Weights of a small transformer language model.
Size: 8 layers, MLP 1536 ReLU, vocabulary 12965, 19.4M parameters.
Training: a variant of Muon for these matrices, 457M tokens, 3489 steps.
MLP neurons of a small language model. Each row is named by its layer, matrix (up: input weights) and neuron, and shows model dimensions 64-191. Each number is 128 + 32 x the weight over its row's rms, rounded and kept within 0 to 255. Numbers have three digits each.
After each neuron's rows, "fires on" lists the tokens most often at its 100 highest values on Wikipedia text that the model never trained on. A number after a token or word is its count.

L2.up559:161126105176120125164118145211123129150113108148112097208135135158129111058117119139152157100148142146123158131147125171128106115214137161166140113182149112210183183104083178103148162138115141162127140120119149176183155122118152087155071083170120137176145160137126116148114129145139163134111170111163109041094141081055168130123128084141130209119145121123189132197126124156174095132129
fires on: " his" 22, " their" 15, " These" 10, "-" 7, " the" 6, " and" 4

L2.up293:095149109149136175078106136063110122106156157133096097158166085114098088135108138134151113103125072131069135061136116136102156164104148132099150148132099107078136115174092089076098148112160135044143100144147140170154118153130142150079136102113110162133069139105118100120101143191136138127142205111116109092127148094154181119103173121165174160120136089199104117147090072162107168122117
fires on: " one" 28, " the" 13, " Party" 11, " some" 7

L2.up838:078154086165173126153133094140103116140131129077084168100116073094126135101121143106073120080087092078114091082128155185111157092157086149121151120133139140098102165234138149105097100105103184105163163151144133095123127194034097110116137083131082082140110142095087154119138094136112190127114102049110120041116118143133109159170129122154111168189105113156096124141091130136146121156145
fires on: ")" 37, ")," 11, ")\n" 6, ")." 5, " and" 5

L2.up702:076169172124149090091178109125149175133161093125132168106168071141164132087158185120113122111145131134140106117118070173111170109191108155159176162158087139087161128133150190106100147142175088101145118163144134094142088168162157101114107109107138200143111088125159186150187120087174138067115128128116117130132093128120150087100097083153127144088103142075165081151098077131105072070152
fires on: "-B" 15, "ib" 15, "-M" 12, "ob" 9, "B" 8

L2.up283:125135130098104128177129082191146106105110122168125128144143121101127143157111073112118196105113116131117174187093107136095118137114099102111107138093100110137108097123093113147095125160161130159114195129117123144117159160054075112156200146083161129126118089073124133101056142191179139128166099145113095174112124144159187177106170106170146148108151168117090135146158121155157128132116
fires on: " d" 63, " l" 11, " b" 10, " m" 5

L2.up485:125094088135130107152106126166113178123145126181108141112143144131122153138114098147120130105149177134111171166148094156114194089151143150161120140103183145118133138054122166159120076102121131112202155136147120161196119141122125153185178168134147150139153194193185123165174110130101093116117109130146110116075155152144098132135130153156079086179177150166125113107181077129123152069188
fires on: "," 28, " November" 13, " that" 9, " December" 7, "1" 6

L2.up1028:126102167210093112143146117157129143109095129093096148129184140088158093088126117076165128154129113167089078115123095182113131060142170143147188095106048106168081119154092089111168149120147132185131059139164081161131137175095169120110160090124098125082102140137027070082144145043100157146145116134118113096113098163145146136164080120099136080094193185099155119126117118103144119137129
fires on: "ia" 18, "ian" 17, "ic" 13, "is" 6, "y" 5

L2.up1425:076168147166082133107136115159112112111129172149111122177187173147152133117157066077155117081141153158089157132116081144173111158144109099113146163138111126121137155146127163151125082119145132105126124168185105149151137160164084162118124084131142115187169120084124157134107132136132190159163165133121128039101143100119168133119140129101139123143111161176130157131158116169186120193092
fires on: "i" 14, "esc" 10, "f" 8, "an" 7, "af" 6, "am" 6

L2.up582:132170143104115089122093075108076143096107134172109124145094128132178111151149160089118110135097081113129117051168074094099132093137155092138151082122096171162187147134142134054165143076175128086147053104155168143127120164082154106138066087123167082126158111153177113149171132164106123156125182126060126129130114145145137168158110126058103142116144094143114085100130129121067126116147
fires on: " an" 55, "A" 11, "M" 11, "an" 6, "An" 4, "born" 4

L2.up1234:118124143114153079189169113167123089156097104124194145180095151134164089138110142199160139169157079210133143096081102108126131040120126174118152190114060138167147127188101148048111147149100131085073131155147124118086152096207145133151114099133099113116123091125095095118127118176164072180148156125118159101151118069154081107115127127119166081109136134139133090129183084157117131073156
fires on: " " 42, " of" 20, " to" 7, " |" 6, "-" 4

L2.up246:144205112204152137141157173075129083167116104128173197112114116144043143091123092157105160154111135160157087159076130118070137154204102157069107119182159119136052102178118113113064140172112091147085134155121147166118097163190153116156157152078122141155111140092240132153140175120172120177135072133145153145113159091120136122106148096139115083159097065122127114142085092112137129094139
fires on: "ad" 19, "und" 8, "K" 8, "D" 6, "ed" 6, "C" 6

L2.up308:150137167178151143116101189109088119153085160109099099143047087151196105134160099171126113124078101087162157118182137110071097110166136138130129161147188127103154109089129138141139130136058145147145148113118073121060120119097215101185139110176145104156166117136156148097104148139142156094187141157139102172121146111126153148152110144140133082155098117148170080101081154159065098095179
fires on: " in" 31, ":" 12, "qu" 10, ")" 9, "," 9, " |" 6

L2.up1503:112092102184127145100075115116164122144177162114119102150159146099111155103092124095117118198151111157058134107158104173087116165159181122136150107101113109074133170102087091138127161165115157145156196179159171127092136134177191088196096070126092128188148153148134109071165216136210114172116120139172105156132108159099128122148103116141159131212083182144134132183130093158084134108157
fires on: " in" 20, " his" 15, ":" 8, "'s" 7, "New" 6, " at" 5

L2.up77:150113106112138110158133109142097122147136125121081102168122095126142092106098115100154135176118091130107105194120150112114129086149090114110161092175116058105138191121106094118123123154150137129129142147125177110081106082107158130096131111144139171113163125111192092144145121151207123120175151107151113132137111055160094143156129166127114149124105096106129109108125140157094085105177
fires on: " In" 23, "In" 16, " in" 14, "," 14

L2.up53:143103035066131071165044099109120078189118174173131074068139109134094139105145125076208143094167137128130139126126076127182145163189108103133119144063172167151146107161111078090158162146149066096123110080153122090104105165128112125124138127095132098107135130163081178133170134180153097203149080139047086075121125178127130127091130154083084107126119144141120138127107138143177084156120
fires on: "5" 24, "6" 16, " days" 8, "4" 6

L2.up1388:167137107145128114159141134128121065124138098133092107089188140134178112115143166154158159160143121129184192103078101129167111157093146113180114120091112091036133121114108129150217136104105099094120128160153092167127157145070132141163169111112168153141162153119127121182160143075134114156105097148176242193140174112133164148087151090159120128160137115185165167123079079095129111124129
fires on: " known" 26, "A" 11, "St" 8, "\n" 6, "." 4

L2.up454:173205109119108130116121087088130084090144122170160143134127138115099173174122122150085099123137109163098165069086126089105127142164115125119105146103144083148076117195144055126181133072172107110163107122135122120120136106170163165108122119051134124130143113102097135010074123128134090136132119099153094148143217102085179107116082106120131151094108154134123138093073101186170137102170
fires on: " on" 21, " and" 21, " of" 9, " Gl" 8, " de" 5, " &" 4

L2.up254:140145165129155141156132126066135144153132143158116138184126195141162100110153163155095094120181174151149183117107143140158128105082142096081044097124135087160170169125111141141158178150153087102135097097114118098126064107104092102140080133154157175156111129184102124145107100179108157113169113116112214103137199129183105125086058173136155140133177147201143109131154112102180108124157
fires on: "\"" 48, "'" 11, " Airport" 4

L2.up1499:149164167131164124171061188114189145182137155115096096154140095186080145102165135085120132122136194174147130129097071151127110099090103128160134075084127123124115106110137120126179072113114104106129088136125113063158084154117139170133131174123162104127122097228124123164187144139164121155124112149120113143141171158139105097161154128118178124146119134129134115083106129133217129137172
fires on: " for" 20, "P" 13, "E" 8, "F" 6, " de" 4

L2.up1457:143137150130111121097177089168153155127165097108142123124085127148113187092101052152182119127066108135149133066151156074168120030124162130124159121138152121123128118168126070056070179107146122071121155106131122104117136133072103124137114165195150113169096158144052098093097108124153037139221146106112126177128108149115086147160107110118135154144079152073049140109106138135085152126167
fires on: " in" 37, " on" 19, " at" 17, "," 5

L2.up761:108034161110108166169151135133086148147134158118173134137131105150141134131106155078118167158122121185099120147071066119167126168101144139097146181130146144096125152074201106130128158136142105147203163143119097119163106136155106125136153153154088108157162140141156157111140154185074162164159150110064078150118088105083131153091212078145141103101137185084151108136220111139208217096090
fires on: " a" 23, " his" 22, "n" 9, " n" 5, " their" 4, "p" 4

L2.up502:112105132114134103150129122139130126156128167119076093174127161166104120156085102128190123118120114169148144106147074162156094156125165116125078136146133140150151071089124143098089148136104136134145163119156092116143091172086121128127117114071078146133132134170133105077047155113191083152123120089130140189108088073177151159108083170142132147106123143066077100110098137116140136160081
fires on: " St" 57, " st" 37

L2.up438:122114063124103133155166160133106101125145142140107104176083096127160155052159084106178102134084153138104156137076159081145064095093229103126147100151106185208117095162128098187129133112125144130151113098106120107170164189130085160095116112106124144068106140032117097135127029170159152087122097152124133128166129155088126101135082116107117137091120171114093126117195146090166138190120
fires on: " he" 37, " and" 11, " they" 7, " or" 5

L2.up673:130186090136086159056114162140124073164154131159184132114157150080126129109178090102113166132098100092089150120093142107166151140128104070102217133149140166092151132087175098140169074154189127100096135170170085181101135166133107098113149134138157159122116142094146099148111130083135137188131128098081125172127152087120160134147092182149109176124087079123120150147122128134102126138187
fires on: " as" 39, " to" 29, " named" 4

L2.up1328:126073140106110130088104171125123127118153119168157079133155058103134130187149093154145106104105142137097139071125152144166106135179160098076153110118106133104115115165184183177113108153117090136091082146116080130102121096126144130102127083073092159156095105097114147121157115105151139096117112141194139129137148138190131145147129120136084118133068107164117087186094111157197146096137
fires on: " K" 17, " G" 14, " k" 11, " Sch" 10, " R" 9

L2.up357:093142128086066118168055138152126161119215092100133128168099137118100155081104162133164127122125089111084083066112168166139134109146129071096172118152135101101082164132085139125109136082127120101115080117107105142087156121067149125192088088139112106169063131096116196087173150145145119153109141081183079172134141175074162133142126174105167143154133155123144074156072130096185144126147
fires on: " and" 31, " in" 30, " on" 4

L2.up18:169144070111118191150102135191161178130166149227165114128147121181126112126115124110174157179144149083084099108158125135123116146155149122131097137105114143142120125096084103086184125097110147163123164094075143130121102108109112126155197143133098135130117197125107133178129126082107058100127158185105158110160112135126099147163164114078103138125182126099096170207137142170164092100128
fires on: " p" 29, " b" 18, "′" 11, " d" 7, " dec" 6, " res" 6

L2.up922:194142149130131141139135117119090079162155080118123176133127178091177122103124185114124164154127128124128170130105125126118187129105165128205162150109157075147155083130123122122136112136102109076113132162094148092124111134126108138146096166073101103151093182139122131174143128098125094088162109133084148066116127130100159149136206122086150085183140181160177100116055070115123166093147
fires on: " r" 25, "8" 8, " to" 8, " debut" 7, "," 6, " R" 5

L2.up126:138157116107116112145128145067122103152076122134075074139110165155134160101147112084165114124142137164095083167137176162176153105164083163164165072126126130117137180133140102155156138126102100187105135183129083150170219135092135152126112074115089116135115136156146083156138117153144144076152104076128133207141190153159119126141196138094136154065188143081116151172086095124164153141179
fires on: "es" 20, "res" 9, "is" 9, "y" 8, "," 6, " is" 6

L2.up1327:092109058133180137161133148122143099093156150066135131110061128125094135116135111110092050096108112131045116090108141097133083115067117161145130148181135103129138118137170106108131106141081139111171123129126160159090137097137162166124146149123081180120126055139107101046111184137187148136160192141192156097120119111138095163101151158151107099121108186107130158108108112156221146117100
fires on: " Z" 37, " p" 7, " z" 6, " r" 6, " re" 6

L2.up785:156081147143119119168183141130147119159107107138126156173159115114121094116102148177150153159125122156062110143074108143122020144151173136076105110116169077164144189113106123104133191129117047124117108104058150154143124146124074121118109100223112139113064110144117107117179110161113108137121115112115133059120184110110086094089118094164159075136156123102134081132106086117170077126181
fires on: "'" 33, "'s" 15, "-yard" 5, " sent" 5

L2.up1200:147094144151158124162152117135155126149168106139169168099144091088170140158126122102153095100147102148141031132119179052117087115156186120132128153094144038135090125163152113111118139125127100107093104085144048059170148126123129115192107124048118136131107069077131139122155104103143160100153170125154171144131111141158076120130090133126150150124161131114170126120193139098061135189116
fires on: "," 25, " and" 15, " " 7, " |\n" 5, " Japan" 5

L2.up619:104222126102172127202103125129135087102083154108166125148109076151046079051094141146178111169101119106136133130102085096116157136123134159119133107099141164123078104140110148130118149186143163124124072116146171131094088143116139117092101183150086128100145149118100102111164137085154106178141119088116120130133157181169137067163147118126110118158065090124123223066082094140138134079097
fires on: " \"" 49, "=" 6, " World" 4

L2.up1177:179121093151128143080126124156112121112146100086124152092139125165194185122146172074169113144106187147103115073110102166146146140098113144127139156095147133145168137081052041046152111156150089074102116113125156105158078116147178133148214136112164077177158134101092130133098160113124076226153180084167145156051118101156118122116142122133122135155132135127147171118074172161147118098108
fires on: " " 65, "," 5

L2.up905:125115117149132088153165169126134101167076140105179131163132137188192138152173164123081084050091115123102191177079125129144124071120179139113125137150085162099165155106118089104097159105116141170149171120123185140137161220158211097143133119137177154138100137147086087132117107129126126062129100213099193143167093121138086150151177124155157132109144162129125118163129159181228167133170
fires on: "-" 24, "\n" 17, "==\n\n" 8, " |\n" 8, "===\n\n" 5

L2.up274:142135082124124129098076178130062171117106153112130172143063089111143112149133138074085117098107108120082111157098111156131154152073149068210162147143109117108168114081093077167155159079207129196153122112101172154080156180154139114139153169126175134135222122107134173116110108114048175107131127139129128139133138097163119105132107083121122141144173098152108099112123107159134139112144
fires on: " on" 14, "(" 12, " [" 11, "'" 9, " to" 6, " (" 5

L2.up732:109233090173136135119116100127130144109084109134111114130098117141103134102114112115156100160111153168097154164136123116112101098101163172140132090144124162137182149132178195173101160093111121107138107130149121169182159157065133144094097150157102112096108079175161112114135129182141152222087128165162128083085175134177137096118077116150133058075116174134181120137130134126143085171175
fires on: " to" 43, "in" 8, "-" 4, "rict" 4

L2.up347:065103096138168116143122158115092109117144093090142151179107102175121118120157135144069115168143144092130078199143114130124083102135127158131103102141094092167173119155129102112141088131067071110118206122131124184073049126113126122071143118130132104091121108132080151124136119113117100164071128159145205185078172115171101118176115134165145129116157113117095139132145116154144116043109
fires on: " as" 32, ":" 23, " from" 8, "\"" 7, "'" 7, "." 6

L2.up889:117173138149140170064139152104140160118121157105138138126134097084205108121094173160128118150161126141070084104121099146091155118101150140147168142158129079120139178140095123149127148093109080148138142124075139094149099071107070108123105202147113171124116146093105131129101173154186172141155160058178166145188067141079095138137100112159131093057130139108154142152136119112099168099148
fires on: " is" 19, " medal" 11, " Nominated" 8, " place" 7, " a" 5, " film" 4

L2.up1223:168229062131075139075097105101162104113190120055138183160128105083133192105087126163157098099134125167119191189097123136132146176160079082095123158115113146142112127147131180074200081050156103133178161089133156123227136119178145129169135145115163123059126165071109165134120089128131112115166137129096070163143179147167135142076091114142141099131114103144107161099180156210111055138114
fires on: " " 59, " (" 19

L2.up1210:095148103100157125140129114108150110089097085150187103084120162120164143053155111125170116179188127156186152113066142116176123100154164153192166087115133174163186065118178105121113137108111118101149172120061090135156093132115077141187207147106133119076128131135133125116084149123124111149113115096151090124128120170090136134130124150150072116141115124155119145097136132190149116107149
fires on: "," 41, " and" 11, "200" 7, "199" 6, "194" 6, "197" 5

L2.up79:099104126096128138090100125123096138083168103105176088133182134126131102131099148192105053110143155159140139097093133161168105038144114103138159159101134125099176126127072144050091106174131160121116120123140208127127156120175138107130165144115120138110150149181151138061173092183102125086145140128159142186057134118036135141086087116165094144142138080170108106150181147086159149113157
fires on: " G" 68, "g" 12, " g" 11

L2.up30:148140058105161146132187038133173143217104118103110138136094043106137155137186135136125115100096107118101184136124132152079131079112122179156146116104131166113138162166160067089156131136136147094148103109124102102089107113149157140198124084123161114070094025115109096134156085141173136129123069095129176114069134110139184197083090154151145175094160162129159089160103115105096133057200
fires on: " is" 21, " (" 12, " from" 10, " ^{" 8, "H" 5, " " 4

L2.up341:129125125120098156158111097177140122135102078149147132138148076197153084088162111151148091131151131146123133127170079099111177073139099102111118147111037133115104161173120192114255162097141139113105146144114159112154142113160138121103070106120142164109143117133124150151200126088164096122164201095153134151170161157170107100113126135157152134143144141169104169099130104133074121190142
fires on: " as" 22, " with" 13, " As" 11, "As" 5

L2.up11:102105164152158146109049166164142082110130176167106136135082158158095114161211115101103129145173151152124154125101039169150097043107152194123129113130124160165085087121113166136113100144104085155162125090105132140145133129110109160138088144161160175147119090154107132116146085127128147117136119134090132190156094090132103094092114086161140204131176089150124211088161132153156147113122
fires on: " as" 53, " due" 6, " " 4, " very" 4

L2.up260:102175112146152115108088186138138162156107081147081132118167117118096141020140198160130111142101117095177084113162121176119128104127169140068133095089126116102136168151193181129129133093141092140086109211077105131139089127085128155063079114169071085110104167110110038202088111175163113139085136096151140101080143121166148113131064140073131158124079158119166096161109151106132124136101
fires on: " one" 19, " each" 10, " this" 10, " Be" 7, " One" 6, "ra" 5

L2.up873:115111110103115127171161123131129175110128152207123144081136172136127092176151120090137132187143127178104119185112089115172186110099168089138101178158155111084148105095205171100126149103085161127108134126118128095131127139151133113184119196109125102094141137125129121064097177118103121189119162164150162126143159120144138094103149168200145177130122134130141125158213111106134163128131
fires on: "," 75, " a" 16

L2.up1111:192204138077132113123134089132145144125131131143156128135088102102143102120100152106103137143090132157142048087137121179087122085138105173132075110151181128069123038143089093139149155131087115110148166150127151193161133150139172164165145098090094150124082126170099111105152140099147161160076093155076145162149113157188161106093195124078123134143093151179131166105104152102128079169092
fires on: "le" 16, " from" 16, " for" 14, "o" 5, "pi" 5

L2.up1077:177099122134110177145189118072172182143118115129116214144128103109071126136084027140134145126106099158114064110047087102109168142103155134160178114149118165127156123129188130143177170198083141139120135080072111132137153126099092139158186142064061111089101162158087109097142106145126152187145112138037153116152139175118161118105197141129122115101121119101141138062131115132185062123126
fires on: " he" 33, " in" 12, "5" 8, "0" 8, " which" 6, " they" 5

L2.up610:138136155172132125154190104102104127184082110136139110131151118129206036134105102173153130180115161092058124121114098118095110111064144148169131110117150153148132068131177107130172123159114103125161136123124083146141179166179097095112159112111148134078098122134139153111101118188135137158131183115144094066112146182176091119169134064093112117084107103159131110113149122154188072081142
fires on: " and" 33, "'s" 9, "-" 8, " &" 7, " ed" 5, "'" 5

L2.up1396:103182107130119135206134092165172118140151134149120144103135131106100102134123104135124133136132146151170104100189082144101119134136151162084144121128115134136133156165179154110092142144079066160066110088093146093095137111166158164180168191056147087133126119150110103100117146097122088097078197120119155138116114071147132070131149080134165110151198105192167148110114115106115079099162
fires on: "ist" 14, " as" 11, " who" 10, " him" 6, " Russian" 5, "ian" 4

L2.up620:150104096117102154050133146132131106120157105179119097097127078133099128117113091178200112113138148148154172136128211150150085151178077099179113176110177139104104082129145143130104112107134126138107112084169117168131088174151111044123117115164088123199111140142124147158080112126148158103098139157164125114102167090143111136124115174127160181130140120155089086118136072135154139101086
fires on: " \"" 27, "\n\n" 11, " that" 9, ":\n\n" 6, "ux" 5, " best" 5

L2.up872:159110147124112138177103094159099163113102171111132143155143104101154122140102125136135115076142144119174123150083176084096168144117145148115085137109077147118129140116150154127092147157043109107151126117089187140152084140099118109090115198137082090134134089072097135118100099073151130192100119099126122151052136128189158059128174174167112122118163134104144186053188129152122154123125
fires on: " A" 30, " The" 10, " In" 9, " She" 7, " He" 6, " Running" 4

L2.up1120:172143147072092114136193162124082111132141079119142120120123136173109115095086138123148098153111083107030102159149141079170098125087102109142116117106175156104097133128128092116146070081127070130105110134119179151194099079121094162058089141069102135103107172082121140109118130114109117092094064073188116157131136154099142103191144082130094147125143155180089153090131081148156123130146
fires on: "," 43, "as" 15, "ol" 6

L2.up997:091130128129119152149132176088145104172136157039177171124047105156124098078100147128065207179091184136122090119183138127081142116150123114139082105147115094141135160096119168147115130143060171109120079123077059136130167126097138099151159061192096174079118093122063084180118075150114131157100059113073119141113132114101087183175068110118105116088134134133133142086057095122134116144127
fires on: ")" 52, "s" 10, "ood" 6, "ins" 4

L2.up658:091122111168061125127093179074086110096121133134161192089176149184109106166115090148107084171132112129186092168063167092117106131128104108108145100107146199136115159161088137136225106122193134086161128121097119161158115126100077127145144134137176070131078163158115101165087076136077096155173173126143130138120116107131189135123099090209076089150156102150147066141100107119115142105131
fires on: " in" 29, "in" 10, " en" 6, " En" 6, "out" 5

L2.up1056:108158152153169094135100108097133038101192146127163148148132149143106169101177113171104143140154105130163108122085110128120137194118099120081127166153134127191074103109112155145081082117097143160127114166122103073110102108122118094133145149106139105098119142110178146091095120140127132168091078125119138160117090113061102127131150154110149105100162181058097220163110149143157082109095
fires on: " on" 20, " +" 10, " from" 10, "oc" 8, "ru" 4

L2.up168:116119085162144139173155162150122140119153184067118127146117109125183156124154100137118063101106145178160146156109166131139113100146081137143174168111135045100112143066095097062099087100112115095089139084122148144192124131099110130209138145163150126095051143106164095160123106138135139157124138139165231126149078185085150141085091127137125138125185170122157131125141187131160199133083
fires on: "," 52, ")," 9, "—" 8, ")" 6, "ated" 5

L2.up1509:092087150093133127165116119176188137142087181136104092112161150111138102162106080147115112155170181120086167102139093145169086199132125101120189095150077153169141170166109120133108107209098142131175091115112132118091140122094128072107139133107152093159137141115067129072062141148099108123142128124087188092123163126137139152123169102104119080144200109079070183145144115113134140074098
fires on: " M" 88, " P" 6, " m" 4

L2.up109:118083113090161119157108146180161113080143176149157201086153155138156129106144125179159180138122092187127076129092123112157139146130115108130195142095126114088133091059140118140105073132155128116155073100125112126100140101141130098108094130089184166057097120173195109142138099147070103161123144102147142074140116175175132122122161157126176109083168154150169095068127083131147119100170
fires on: " to" 25, " until" 8, ";" 6, " later" 6, " or" 6

L2.up1523:123125158136123146140133102125202071140131188094132103194083174097162125129040113166095133118053174149089161101111126115136155122174153139140050125128105126084133126155156159107172136117146118149168077103117093179110131142163126073214180103131079089122116127155098124099102153132105145150136115097087163132116165094128129109076133122122107163132078083116156097112142129141130083109107
fires on: " v" 39, " as" 13, " be" 11, " st" 8, " against" 7, "_{" 5

L2.up708:094131158106161149136126106149142109110154084150164135151206091049141115112095156138119104198137132111199165104125138191134115112158101134106095111167158146110130088156139112165133147153149140105082116126109129118142135136119137163154067178102091149144121198140133132101132179103231125125141070090105146090141127107184141110081120064072154116125154171154115101161176087170165103083141
fires on: "or" 21, "er" 11, " club" 11, " Champions" 6, "oss" 6

L2.up1519:110103106111131141129136113121145132139134101136067117163100165132143108051149161129072135078211073142093082191128147159133143172112118110112123106136125103068142123137145133144135082104145254150142088150138096124134154112115103152126110073120131151106135150152122147118114119053119134119084123097115118169104155144159128108075124121098097135140137096150124096041158083090115112115123
fires on: ".\n\n" 28, " father" 10, "\n\n" 8, " commander" 4, " son" 4, " husband" 4

L2.up1042:131116157161160119130120153173122119112126084116173154143148148142105128124127112097076127085100132122148184085130075086113070159137121090154148156134070159072119187099108104094102090165077110127104087172123094125061177149072083097139137135149108121136125065145069129105114150139148161138111145117134138137125116113170147160082077145137139145142132129128140164069176061143132126163128
fires on: "-" 53, "y" 5, "et" 4

L2.up1224:191109091162084162149119112083144107084143119149068164084161138121143114126136103103094156137053074079144177161109108101111074156073137038105201111089178080132168108131149133161105060090086149116166132132109209132158086116172155124133101114147081160072103096133143097149156113177101131123146105162100126079116077151149154160104107224215065111100126109108132172090113097157107124141181
fires on: " area" 38, " region" 6, " areas" 5, "land" 5, " part" 4, "/" 4

L2.up1091:137111121156080115161127116111160107141141134145103097123108099113143139177078155089078109138095162104142146128053122105176166129120124067166157174098135170092130127046199122142106151147153154106145131152134071124182069168154044200172111088121167129112098177112139158096126142145118159143167113137087099123097136087159106074143118127175130146157100115087115111107137052135130106208122
fires on: "th" 17, " de" 15, " del" 9, "um" 7, "im" 6, "os" 5

L2.up272:112110124155145103117086140125140093119138173116162132153128082165174146124112171157106145127134157133161144141083172158135150131087147166119060086105160146076152090107097133124154128139143082194222173158173162141183139140090142156101109085132100130098125160170161113118107154122069122160137139153068126124121173109207193081077090166201121170111115088148122100141139085178076135146123
fires on: " as" 23, ":" 9, " including" 7, ".g" 5, " such" 4, " throughout" 4

L2.up309:178088114137084094213103158106095153162176116102132143098164097189066120145098102077142126134165123101125148129126056179088168149111135114166102174181113134141100095154135172135112081153108089128161152128155125138132071165184121102195162154109164168142064142144147170114142108131113140014092185108096150189134132147123130141193135093059179141130099123092169162125118201162120108107103
fires on: " " 34, " from" 11, "St" 5, " ret" 4, " on" 4

L2.up117:147115138129147153129067136099127050144100106158103064143143141132107065123145049197075093141086152115112135127122118181117108116119136105175107155063078121095114139147084133151139201162079091096088134145082081104165138125122098156103144065168094114128120122085169080170163087123137070140154217160122114106105184132100139106122164074184103165134162136100077123161150130102152134065136
fires on: " As" 30, " as" 27, "th" 18, "As" 13

L2.up1025:143103149114125130116151167091143139117174107126193125144132183146091105166091147154140186141126184053172096128121162111204193133091126082122131104118109136133139138108131143136123079143101135175194162112070122158139082097060163108159135107168147135083194068095151105140099108166152128102092050050123143127110079129114126112054059170098152094182146060140082086087094112147132090136145
fires on: " of" 14, " as" 12, "ed" 11, " most" 6, "'" 5, " co" 4

L2.up1403:139113118142104130123146144110125166157146114138112159111134175107161147182109187093120085177076132096145145125122126203195139137128138084106147110111134139134174132087108098161225112135129119099105159178124166184175142076102189174152145145116140110079125118073106142121165079104107039120145174070157144090082089069124148108105159173109087117083152150112138119098039106133117129045147
fires on: "-" 32, ")" 18, "o" 7, "\n\n" 6, "el" 5

L2.up577:111187128127192119121117139143119151098153048117118154110067148118113125104149136134129168097104126164104147122182123140170106177110095130114153119120100102102166127145091125098102151169124148095194179133115158134138083177165109142103097129141155183172145134160116185126128126063109106155179080137163146141136062112142135124156106135137173077137150125109047071125143135186152086116139
fires on: " Z" 42, " to" 11, "z" 8, "-Z" 7, "Z" 4, " into" 4

L2.up584:133110122118089153145104180124126114104181101122098150171123153125107152187139135158137134136153079127145162132122129126182198039122128151080125160122081139149099127140151101182087172163132176181125168197036106105154146151121158154119143135099098141149098148095103177124134138053163129148096109083139105083169146089100130101125148171075098153149143165142121106139096094119155128185116
fires on: " w" 21, " W" 16, " c" 9, " sp" 8, " pl" 5, " Rec" 4

L2.up615:133167115102171183123143153201144096176101093159123147098119131171175195154154097157121087145129115119157122142151112142145179174122196165188126070142154164145066121100130130128159110090100093130135137124159122133174175131153174137171102116130074122116098150124052093165114155116175176193101116145134148096122144111120134127209105139135133135126161136151137068128140106099117144048134
fires on: "ock" 17, "ell" 9, "field" 8, "ood" 6, "all" 6, "on" 5

L2.up1335:151135099139134167148107151129127138157091087121119139145127037138131127144121070122132081132113138146175149122071113194148132124172161062152129135094116116119133105087154189094122121113166186121114118129132182141080167111181181130087173124150158109155112101140142133120114127125116163164123070087159124114119068114053139185116164151122094152086097111181124106178153146121083167073107
fires on: " the" 28, " this" 8, " Kh" 6, " of" 6, "ach" 5, " each" 5

L2.up250:155118088105104121151101190078118158094157128089215106151170142140133145144104176137113130123102147177156113120127098163125081140107109108123093112099130157129096126078143096150094125148162083186149188123116151165190138141122160120135146191160166110162089138147134158126064109191143123117100153092119124116115133143085153079147216150097174093148166063174134070162087099140129083129124
fires on: " K" 25, " h" 17, " b" 7, " G" 5

L2.up372:132140135169080168171100065125103139174133109149148111110132177143167180139087140115121135136144102136112117152138125169153162145122086067132131137104065127062106148164111132115108070098177170067093143091085137179145174159163114101120119127132168183132157172148112157164137160081153123177124088122165164135117130145148188128130099096147094102157152105170074078122179100144160126122094
fires on: ".\n\n" 40, " =\n\n" 15, "==\n\n" 15, "==" 11

L2.up429:125167096140108157115086100132169159131173105132088109146117178165108172167102082110110123155125106097063116083152149139124122141115131099184217118097113061140109168100107159130131118148136113090137135080103175157070147124080104087093093107045121081161116145180172129105122165110158098198169087094104135080169035120117140183101137064126077132175171140101151098111179143132095063131148
fires on: " by" 30, " is" 9, " ex" 8, " high" 5, " take" 5, " in" 4